Weights of a small transformer language model.
Size: 9 layers, 17.3M parameters.
MLP neurons of a small language model. Each row is named by its layer, matrix (gate and up: input weights) and neuron, and shows model dimensions 288-383. Each number is 128 + 32 x the weight over its row's rms, rounded and kept within 0 to 255. A neuron's up and down rows have the sign that makes its largest values positive.
A block is one neuron, or neurons of one layer that tend to fire together. After each block is what it responds to, as a language model described it from the Wikipedia text at the highest values.

L5.gate404 [134  91 111 171 109  67  86  81 103 115 102 164 132  96 178 121 147 160 186  67 117 123 150 172  99 111 138  77 101 140 105  69 196  81 126 119 135 138 175  97 109  70 143 155 192 118 130 137 125  97 142 169 128 125 106 127 108 153 121 143 149 171 100 169 136 116 147 170 145 149 141 138 109 186  88 159 140 121  98  90  79 139 109  94 179 138 134 115  88 113 148 194 100 169 161 139]
L5.up404 [ 85  70 149 157 129 118 111 126  89 140 169 146 141  82 141 131 163  95 162  77 109  75 123 138 148 134 128 139  95 156  81 110 175 111 129 131 122 128  95 110 132 114  96 129 144  99 197 140 177  50 174 136 176 167 143 171  83 141  86 156 137 130  80 128 185  91 100 160 140 182 202 155 167 164  97 190 124 114 145  68  71 149 136  79 188 150 168 129 128  83  96 136 115 157 158 122]
L5.gate682 [138  82  50 168  81 137 181  98 101 114 149 163 110  91 117 154 141 206 161  81 120 138 141 194  86 123 140  81 147 131 179 117 160 136 140 118  51 200 120 133 104 110 179 191 118 153 156 123  98 128  97 166 116 140 102 149 157 103 156 143 107  65  78 145 124 101 131 112 143 176 179 150 141 167  90 114  93 119 140 160 132 188 139  84 146 151 157 175 109 104 125 139 122 112 170  99]
L5.up682 [171 138 141 111 114 129 179 153 138  54 170  92  99 130  80 186 123 133 149 125 105 140 112 191 113 166 113  98  59 182 105 177 120 117 104 121  32 106 136 142  99 161 138 189 150 101 111  86  77 123 143  70 190  79 124 179 165  84  95 111  89 127 123 177  72 166  89 128 110 122 145 111  89 189 117 177 124 139 130 112  80 199  79  56 183 119  87 147 100  79 157 120  74 109 111 110]
Description: Agent-noun completions. Final token that completes a noun for a person's role or job, often a suffix piece, in biographies and sports text: pitch-er, bats-man, vocal-ist.

L5.gate535 [140  67 132 173  86 211 164 157 111 105 115 176  78  92 124 141 104 120 106 104  91 127 160 149 110 155 113 101  95 106 150 136 145  69 192 160 124  86 122  81 149 136 128 154 116 167 100  91 117 110 127 165 105 138 125 123 144 134 126 174 120  42 133 136 134 151 137 134 101 175 173 150 175 170 176 176  90 111 187 139 217 202 110  74 123 133 143 110 110 130 180 145 146 152  35 163]
L5.up535 [132  93  77 147 157 140 207 101 151  89  86 136  88  52 170 162  82 144 127 102 159  97 194 139 140 128 148  90 157 227  99 148  79 138 166 170 143 121 127 130 105  36 138 173  86 155 125 148 131 152 152  96 148 123 128 102 139 158 183 147 121  94 104 129  80 196 102 147  69  98 179  93 128 122 183  79  95 138 151 135 164 110 135 108 180 139 127  56 125 132 143 147 129 114 102 114]
L5.gate839 [ 70 118 118 126 118 128 157 112 137 179 108  76  93 160 175 124 113  96 130  96 109 185 128 148 159 193  86 108 127 165 140 130 188 143  99 149 154  97 137 154 172 136  77 134  85  89 149 145 128 163 139 105 133 114 145 138 139  94 140 163 146 127 122 127  96 152  75 139  90 153 203  80 156 159 166 142 159 180 136 113  90 128 127  92 167 155 128  84 107 158 166 113 130  91 109 117]
L5.up839 [111  87 170 126 143 145 118 131 110 138  62 136  58  90 133 107 130 133 100 185 115  83 122 136  61 167 114 185 142  92 129  95 141 127 135 120 125 127 166 131 102 116  99 108 138 190 177 152  93 146 107 202  94 120  86 118 118  89 116  89 150  71 103 164 106 104 114 164 119 128 192 102 169  84 141  95 115 112 137  87 126  66 145  84 133 111 102 102 156 129 156 147 129 187  92 131]
Description: Abstract noun completions. Final pieces of abstract nouns, often suffixes like -ion, -ation, -ity, -ment, and often followed by of: contribution, predictability, absence, exception, age.

L6.gate130 [173 155 114 148 125 135  88 197 124 121 107 150 167 127  93 213 151  90 108 116 118 129 125 116 163  97  81  96 134 151 136  69 178  77 122 150 123 143 129 147 147 153  87 120 152 119  90  71 113 112 123 129 125 136 105 116  97  73 114 126 145 138 125 103 171  77 129 163 127 153 130  86 120 180 159  84 138 106 177 132 173  66 137 146 158 163 191 123 131 109 158 118 117 120 188 122]
L6.up130 [139 177 104 172 173 132 125 157 152 132 123 156 157 114 124 168 180  92 159 138 140  97 137 148  97 144 123 125 173  96 180 161 137 102 141 100 148 141 117 148  98 146 151 153 140 124 137 107 138 171 107 124 131 145  78  63 128 116 118  99 185 142 186 167 126  84 142 161 130 143 114 158 126 159 133 110 180 109 184 126 155 134 165 194  82 141 100  94 124  77 111 141 101 129 182 122]
L6.gate434 [146 197  81 151 125 142 127 145  95 179 142 121  94 151 163 146 168 129 127 180 130 128 121 139 124 165 194  50 121  70 113  84 123 105 130 110  87 105  76 163 145 129  70 140 120 123 104 170 167  97 100 125 151 153 110 119 148 140 154  90 182 158  77 143 151 146 157  91 166 144 193 132  88 188 104  44  95 129 161 130 152 130 109 174 124 152 108  43 114 100 115  85 165 127  83 104]
L6.up434 [128 151 109 118 102 105  67  59 143 162 151 142 126 155 147 176 113  91 122 136 111 134  96 106 126 132 112 109 155 143 133 141 134 113 124 125  94  60 106  94  98 169  91 129 204  81 108 146  80 136 138 145  81 106 158 151 156 106 141 148 174 105 107 125  90 169 107  94 117  95 160 130 118 150 175 122 108 104 134 128 144 186 106  98  57  95 129 140  65 177 150 134 233  99 105 140]
L6.gate599 [111 156 109 134 131 137 113 166 109 155 149 137 160 129  37  95  69 135 110 201  87  61 140 108 136 135 151 151 153 142 127 113 161 137  85 157 106 141 189 137 138 117  91  58 101 203 122 161 121  80 102 145 117 158 122  78 159 167 111  87 172 143 104 196 159 174 115 163 194 171 129 129 114 179  96 138 108 118 149 188 173 126 131 124  82 148 148 121 142 121 123 140  78 122 145  72]
L6.up599 [114 175 120 132  81 100 108 122 117 132 144 128  98 129  58 113  83 123 143 121 157 102 157 115 182 147 180 180 239 161  95 135  91 103 105 139  92 126 134  40  64 132 114 153 106 149 175 144 113 100  97  71 164 140 107 143  96 143 131 111 130 119 134 147 129 105 105 169 197 107 122 161 137 116 127 119 121 140 136 150 203 134 141 135  78  92 121  77 148  97 143 138 157 129 130 135]
L6.gate789 [101 106 143 146 164 140  92 125  87  83 135 103 135  74 152 136 133 100  96 103 159 119 133 109 112 105 121 108 119 115 127 139 165  95  94 114 162 156  78 133 119 120  74 108 132  71  89 152 133  69 129 153 180  94 122 147 109 123 173 165 150 131 145 185 138 130 110 108  38 154 189  92 137  75 112 193 118 110 117 175 137  87 147 147  93 115 122 163 129  92 117  99  71 141 157 134]
L6.up789 [ 81 136 123 161 125 145 216 131  99 126  55  97  72  95 140 106  86 134  46  51 197 170 134 163 141 144 133 134 135 104  95 150 138 134  95 111  87 105 101 153 149 122 137 137 140 153 102 147 127  78 161 158 131 151 123 125  49 128 143 135 163  91  98 229 194  92  78  85  95  48 176 118 163 158 161  91 102 108 178 125  85 138 114  94 172 145 143  95 136 127  86  62 202 114  62 160]
L6.gate939 [150 180 155 155  99 142  91 124 115 127 117 128  63 108 101  71 150  92 166 104 129 174 102 113 115 171 151 111 115 144 181 141 148 117  91 201 119 106 144 115  87 109 112 111 136 110 106 182 140  96 175 127 153 126  96  83 166  96 117 161 152 126 140 145 150 146 130 130 120 159 163 179 158 166 166  97 152 150 109 170 164 163 174 168  79 126 168  82 104  94 142 144 123 130 175 151]
L6.up939 [136 125 134 128  87 181 106 122 132 147 141 197 103 151 146  83 132 127 125 118 127  80  86  84 181 152 166 120 132 128 139 135 188 117  76 154 132 148 121  87 124 113 121 155 137 199 165 117 172  95 222 166 118  46  92 158  91  69 170 162 161 113 202 127 105  62 103 104 111  83 119 138  88 144  90 142 156 165 109 114 119  88 149 157 119 147 105 186  64 121 153 123 126 115  76 128]
L6.gate948 [100 120 109 104  96 172 127 155  76 154  80 182 117 152 117  96 117 130 127 139 113 112  92 139 158 171 129  90 105 180  77 136 146  62 153  86 111  85 156  92 147  99 145 105 171 144 128 168  90 106  84 122 237  98  97  57 179  89 123  75 151 121 160 126 105 114 119 115 189  92 170 138  87 143 111 165 119  84 154  89 135 156 158 108 110 118  87  99 130 146  98 107 100  99 127 141]
L6.up948 [132  93 108 124 107 151  81 150 126 121 158 142 115 170 170 127 235 129 132 110 142 150  71 106 153 123 112  91 160 148 159 104 119 123 162 124  73 141  54 163  85  94 112 147  88 145 178 137 122 115  90 110 186 125 106  93 188 105 129 115 205 113 137 198 129 140 124 166 156 110 116 154 166 175  96 112 101  98 136 154 171  77 129 155 133 192 157 119  75 134 131 105 115 116 153 132]
L6.gate985 [169 104 116 136 123 157 144 135 133 182 131 120  59  88  89 160 153 118 142  56 138  95 112 117  92  91 133  86 131 117 160  80 179 117  99 106 181  89 142 125  81  84 110  78 121 147 153 100  80 115 175 135 158 106  76 138 178  82 126 150 130  36 141 149 116 100 100  97 112 156 119 129 107 160 120 114 143  88 162 142 109 113 138 177  63 131 101 129 134 124 134 157 111 160 126 115]
L6.up985 [172 136 111 135 166 121 161 139 161 167 100 154 167 107 110 122 167 162 135 147 175 115  60 117  75  93 109 166 134 159 166 131 184 160  95  77 149  86 186 132 144 186 105  67 146  70 114 138 109 114 163 108 138  94 137  63 124 145 127  68 109 167 123 136 169  94 109 130 177 159 171 182 135 141 103 132 140 105 108 118 140 137 133 131 135 128  96 104 103 120 118 155  81 163 126 146]
L6.gate1008 [116 121 119 146 146 134  81 125  81 134 133 157 164 186  99 124  99 123 127 148 142 171 125 136 151 165 122 125 114 104 152 125 128 151 199 167 136 127 112 131 128 145 103 165 110 151 116 178 103 160 119 123 160  96 144 149 121 117  77  75 106 118  64  77 143 157  47 188 144 124 169 133 139 192 110 137  79 156 118 105 170 105 121 135 172 104  82  84 104  64 138 132 130  93 124 152]
L6.up1008 [126 142  74  99 101 118  86 157 128 155 141 149 134 156 186 114  69 114 137  81 143 140  82 153 107 146 199 105  96 115 188 136 192 101 160 128 153 131  99 150 116 143 101 128 129 132 175 148 121 154 164 144  84 120 166 180 131 132 160 109 181  53 129 165 189 163 148 127  90 148 120  67 121 168 168 110  74 143 111 155 158 114 190 134 195 124  54 131  62 145  78 161 158 137 139 136]
Description: Have-forms and end/midst nouns. Forms of have after a subject (Dillon has, who had, would have) and part-nouns after the followed by of (eastern end, midst, rest).

L2.gate414 [133 118 148 151 156 129 154 135 137 110 106 106 148 131 176 143 116 145 140 146 150 191 132 196  82  95  78 121 152  73 122 161 125  91 126  75 138 146 170 140 131 136 173 122  89 121  71  56 132 109  73 144 145 129  79  93 142 130 161  96 172  46 138 114 177 142 139  93 168 141 143 149 145 135 140  84 148 210 169 178 118  85 122 116 172 129 164 124  98 189 105 104 124 161 134 104]
L2.up414 [117 153 154  87  93 138 146 123 116 105  77 127 105 111 116 198 140 112 120 128 157 191 147 149 101 166 103 113 144  92  91 155 108 112 161 156  98 151 130 114 188 129 173 108 180 132 101 127  66 140 143 141 158 151 110 122 170 124  99  85 154  81  89 148 125  79 137  76 152 141 162 126  87 175 162 108 153 138 104 128 186 101 126 140 192  92 133 157  95 155 126 118 164  73 149 113]
L2.gate499 [126 107 126 137  29 101 129 143 119 147 138 151 100  98 101 145 171 133 151 132 129  47  97 144 110 138 140 109 143 172 108  75 173 132 144 146 102 139  70 113 147 120 131 160 141 165 148  94 148  95 155 174 114 149  53 176 106 159 100 112 104 125 135 151 138 162 160 142 177 115 137 175 174 121 104 147 132 135 155 109 112 136 148 120 208  97 125  69 117  84  86 128 160 165 115 102]
L2.up499 [147  50  61 117  39  96 158 130  94 108 107 117 137 131 169 119 141 135  96 180 101 108  66 165  76 101 116 151 110 146 130  86 155 116 124 127 158 151  69 136 118  90 101 134 137 108 155 120 210  98 104 181 103 162 127 188 100 184 149  86 149  98 103 178 113 127 110 117 211  78 164 134 166 123  92  90 111 169  78  68 106 145  99 150 163 147 197 129 176  83  70 165 165  93 170 146]
L2.gate721 [ 72 149 157  80 112 125 117 130 145  90  54 111 136 100 133 171 183 155  83 165 106 129 131  82 117 161 105  58 141 160 171 195 141 106  77 150  44 147 183 140 141 168 127 150 148  93 145 123 179 109  91 196 141 142  82 120 158 167 153  70 171 106  84 150 151 131 156 136 160 129 144 187 160 136  99 191 134  49 186 138 114 128 115 115 120 132 153 144  96 114  74 147  96 131 128 142]
L2.up721 [109 111 104  66 114 137 153 120 139 142 107 165 198 173  91 115 160 135 100 172 137  92 101 119 114 113 141 122 172 105 162 152 109 129 105 167 148 193 146  33 111 118 102 178 142 117 178 118 138  94 110 225  81  96  70  71 130 155 137 130 167 154 108 186 187 138 122 141 182  93 181 160 129  69  80 195 143 146 101 119 140 123 122 138 122 185 143 149  64 152  87 113 118 127 110 111]
L2.gate868 [142 165 147 105  74 134 109  79 174 164  64 110  87 117  77 140  89 175 125 130  66 143 133 183  85  90 117  99 178 202 116 124 111 154 124 125 156 183 139 135 180 139 107 139 169 150 112 176  87  84  74  83 161 115 148 152 144 141 115 112 104 109 136 152 148 131  60 123 199 117 105 204 158 138 125 172 134 121 126 128 109 137 130 134 154 112 169  95 176 151 108 125 129 164 120 177]
L2.up868 [135 127 215  98 102 137 160  52 102 190 103 104  88 121 126 155 146 110 116  92 132 137 168 134 100  87 148 119 216 166  83 134 159 195  73 128 136 121 153 108 154 176 129  98 173 156 142 107 111 140 147 108 132 150 129 105 175 132 146 143 115  71 116 155 136  94 147 182 172 170 159 176 170 100 146 169  93 118 187 133 126 132 112 134 205  92 173 119 129 100  69 129 131  88 137  97]
Description: Role and occupation nouns. Nouns naming a person's role or occupation, strongest for critic(s) in reviews, also historian, -ologist, Coach, Professor, manager, and infobox field words like Occupation entries and Binomial name.

L6.gate171 [179 160 133 133 103  78 142 156 156 110 139 102 137  97  92 118 103 103 105  84 142  99 162 129 120 133 113 156 127 117 130 123 150 206 141 160 123 146 173 121  99 120 105 170 153 108 165 113 150 135 161 141 120  86  85 157 118 115 106 111 151 107 133  94 121 162 204  82 155 182 181 148  84  96 103 158 142  90 172 127 120 160 166  74 182  95 164 158 103 171 154 100 120  90 117 128]
L6.up171 [128 128 154 134 134 106 165 157 154 125  61  84 181  66 155 134  84 144 153 116 102 121 136 187 142 153 166 132 119 170 133 107  82 137  79 148 123 145 158 144 101 115 111 120 136  78 124 144 206 119 137 163 124 126 146 133 118 141  93 161 143 134  95 163 121 111 164  52 152 122 139 113 155 144 108 211 153 136 164 120 143 184 150  89 159 113 174 107 136 112 163 149 176  74 182 165]
L6.gate252 [ 94  94  58 143 162 138  91 128 174 149 134 128  93 106 108 137 127 104 145 180 106 156 131 148 143 176 154 114 159 162 131  76  78  37  90  77 129 186 107 154 137  58 123 150  99  88  97 132 166 124 141 119 162 117 118  70 101 156 115 180 119  76  96 152  80 144 162 182 142 167 162 136  80 177 162 148 110 125 114  93  97 140 126 126 123 132 154 140 116 144 109 158  94 215 191  56]
L6.up252 [141 113 127 109 168 176 123 164  87 148  87 108 124 136 159 108 141 173 215 117 130 131 172 153 131  73 111 105 146 118 161 117 129  83  78 146 106 191  70 101 139 123 130 106 156 124 128 128 151 105 138 154  94  78  92 130  92  98  97  76 133 108 119 176 143  84 180 173 188 147 232 162 146 143  91 161  88 123 128 142 110 125 151 157 173 132 160  53  93 117 111 114 141 167 141  86]
L6.gate347 [ 97 106 132  89 105  95 156  79 101 136  74 169 174  94  58 129 137 103 123 176 158 122 128 170 114  98 114 156  97 133 178 134 145 100 147 175 127 150 178 135 112 148 101 115 183 117 104 106 124 121  85 203 104 129 126 167 127 158 119  91 161 121  89 134 155 141 210 107 164 162 129 155 141 154 141  66 157  75 139 144 118 170 168  91 173 142 114 134 137  62  79  74 152 111 124 180]
L6.up347 [175  90 134  93 158  78  84 110 161 118 116 160 120 126 154 166 103  87  89 109 109 123 155 134 157  99 104 158 120 138 157 165 137 140 122 130 128  89 142 145 166 159 106 160 131 181 134 116  66 155  81  85 103 121 205 152 133 150 124 102 154 100 121 153 160 198 171 156 186 139 139 161 157 133 128 145 102 129  93 107 145 135 144  73 110 118 116 144 114 168  77 155 121 133 164  82]
L6.gate365 [158 128  49 118 132  83  90 132 152 177 155 123 109  64 106 127 138  67 172  87 140 127 170  97 131 133 148 161 119 104  69 181 101 129 153 176  76 175 142 106  78 124 145 156 109  96 153 140 147 102  82  60 146 135 101 122 116  78  84 127 140 124 146  90 112  97 138 168 165 101 130 156 100 107 109 100 125 102 153 122 120 179 122 162 117 137 146  73 108 196 119 116 144 124 144 129]
L6.up365 [ 59 145  77 196  48 138 122 126 120  82 167 112 116 124 133 136 167 127 140 119 149 143 149 129 154 147 113  91 129 125 142 113  93 171  66 100 119 209 147 129 125 151 154 153 104 186 186 119 132  95 169 142 161 128  85 181 156 117 179 100  93 109 107 159 145 147  97  76  78 172 107 141  50 111 100 198 105 140 114  91  99 115 104 136 112 164 131 141 108 128 127  93 125 132 125 142]
L6.gate478 [121 125 116 182 131 135 110  97 114 154  85  89 121 118 162 172 168 160 115 119  21  91 116  87 144 164 140 146 138 165  80 102 150  81 114 132 114 135 128 142 156 129 113  90 134 162 133 177 141 104  76 129 138 107 131 146 123 159  69 149 130 127 166 138 122 154 137 135 175 114 121 144 181 120 174 132 122 123  86 145  84 108 118 136 119 163 132 121 199 139 131 164 165 117 122  53]
L6.up478 [115 117 165 203 140  95 167 105 153 145  81 128 128 123  84  89 129 135 195 114  79 164  99 141 118 128 130 108 184 110 120 148 103 153 100 135  92 144 135 115 156 182  90 155 175 124 111 123 115 109 158 131 132 166 212 147 146 152 138  80 178  77 161 157 130 136 173 157 131  89 210 166 123 142 161 128 112 102 136 164  56 124 170 144 121 134 133 139 118 126 173 111 132  95  91 196]
L6.gate617 [ 78 129  80 195 181 118 172  63  98 155 106 128 119 160 195  98 154  95 141 184 143  89 139 150  91  99 162 124 174  95 148 140 137 123 124  63  57 159 126 109  79 158  89 129 154 137 139 105 162  95 139 216 167 133 129 148 145 143 107 137  80 144  95 155 124 108 179 124 156 140 165 122 143 104  58 144 102 153 152 110 105 174 122 155 182 129 167 181 119 112 113 135 151  74  98  59]
L6.up617 [ 65  85 156 156 160 150 136 135 122  72 141 113  96 138 156 152 183 108 155 172 130 162 140 144 138 145 124 192 140 142 147 178 120 200 129 192  92 103 175 169 118 115 159 138 139  88 170  81 140  91 103 160 191 146 128 184 116 207 119 116 113 159  98 113 140 103 155  82 186 110 164 159  78 100  84 123 155 127 162  94  80 129 130 107 111 134 102 176 142 111 109 122 155  93 123  56]
L6.gate688 [ 41 152 167 147  81 109 101  86 126 135 116 138  77  76 166 102 179 119 135 157 114 148 179 143 121 140 164 118 181 154  99 110 105 102 140 104 145 134 144 145  42 143 123 115 151 111 144 145 140  99 170 125 130 114 137  87 166 191 122 165  79 140 112 103 137 145  89  41 151 138 156 114 159 136  74 128 128 120 135 186  99 140 132 121 148 138 171  87 104 175 163 127 114 128 123 103]
L6.up688 [105 151 127 145 134 129 129  95  85 143  91 113  73 153 133  81 172 168  81 121 110 114 141 141 110 149 117 154 127 121 132  96 104 120 107 114 132 117 136 100 140 141 130 130  84 181 155  86 157 150 116  87 135 105 162 117 108 134 116 142 134 187 113 115  77 151 235 132 171 114 129 116 176  81 125 181 149 129 151 115  69 155  88 131 141 130 104 165  91 153 136  39  99 173 127 108]
L6.gate859 [156 161 141 156 121 163 109 149 111 105  99 120 126  76 119 131 120 145 115 102 144 126 165 133 117 138 153 138 145 160  89 128  93 130 111 160  75 102  98 110 155 149 104 144  81 183 140 158 155 117 167 127 121 111 151 110 191 139 121 146 163 126 125 133 159  35 197 151 134 172 225 149 130 152 120 157 142 128 110 149 115 118 165 168 203 125 153 112 142 114 148 189 131 181 166 114]
L6.up859 [ 99  82 148 149 115 125 190 112 156  82 162  78 120 144 134  83  90 168 144 124 116 107  99 130 131 160 120 151 134  98 117  90 100 176 159 139 113 168 145 124 105 155  79 140 156 120 120 144 111  80 168 122 160 177 102 122  93 157  90 212 153  74 145 128 120 205 145  98 126 101 161 114 184 165 101 159 138 123 197  93 104 154 131 123  99 104 180 199 136 118 134 174 117 125 111 112]
Description: Person role nouns. Nouns naming a person's occupation, title or relation, often the final word piece, as in preacher, pitcher, guitarist, son, President.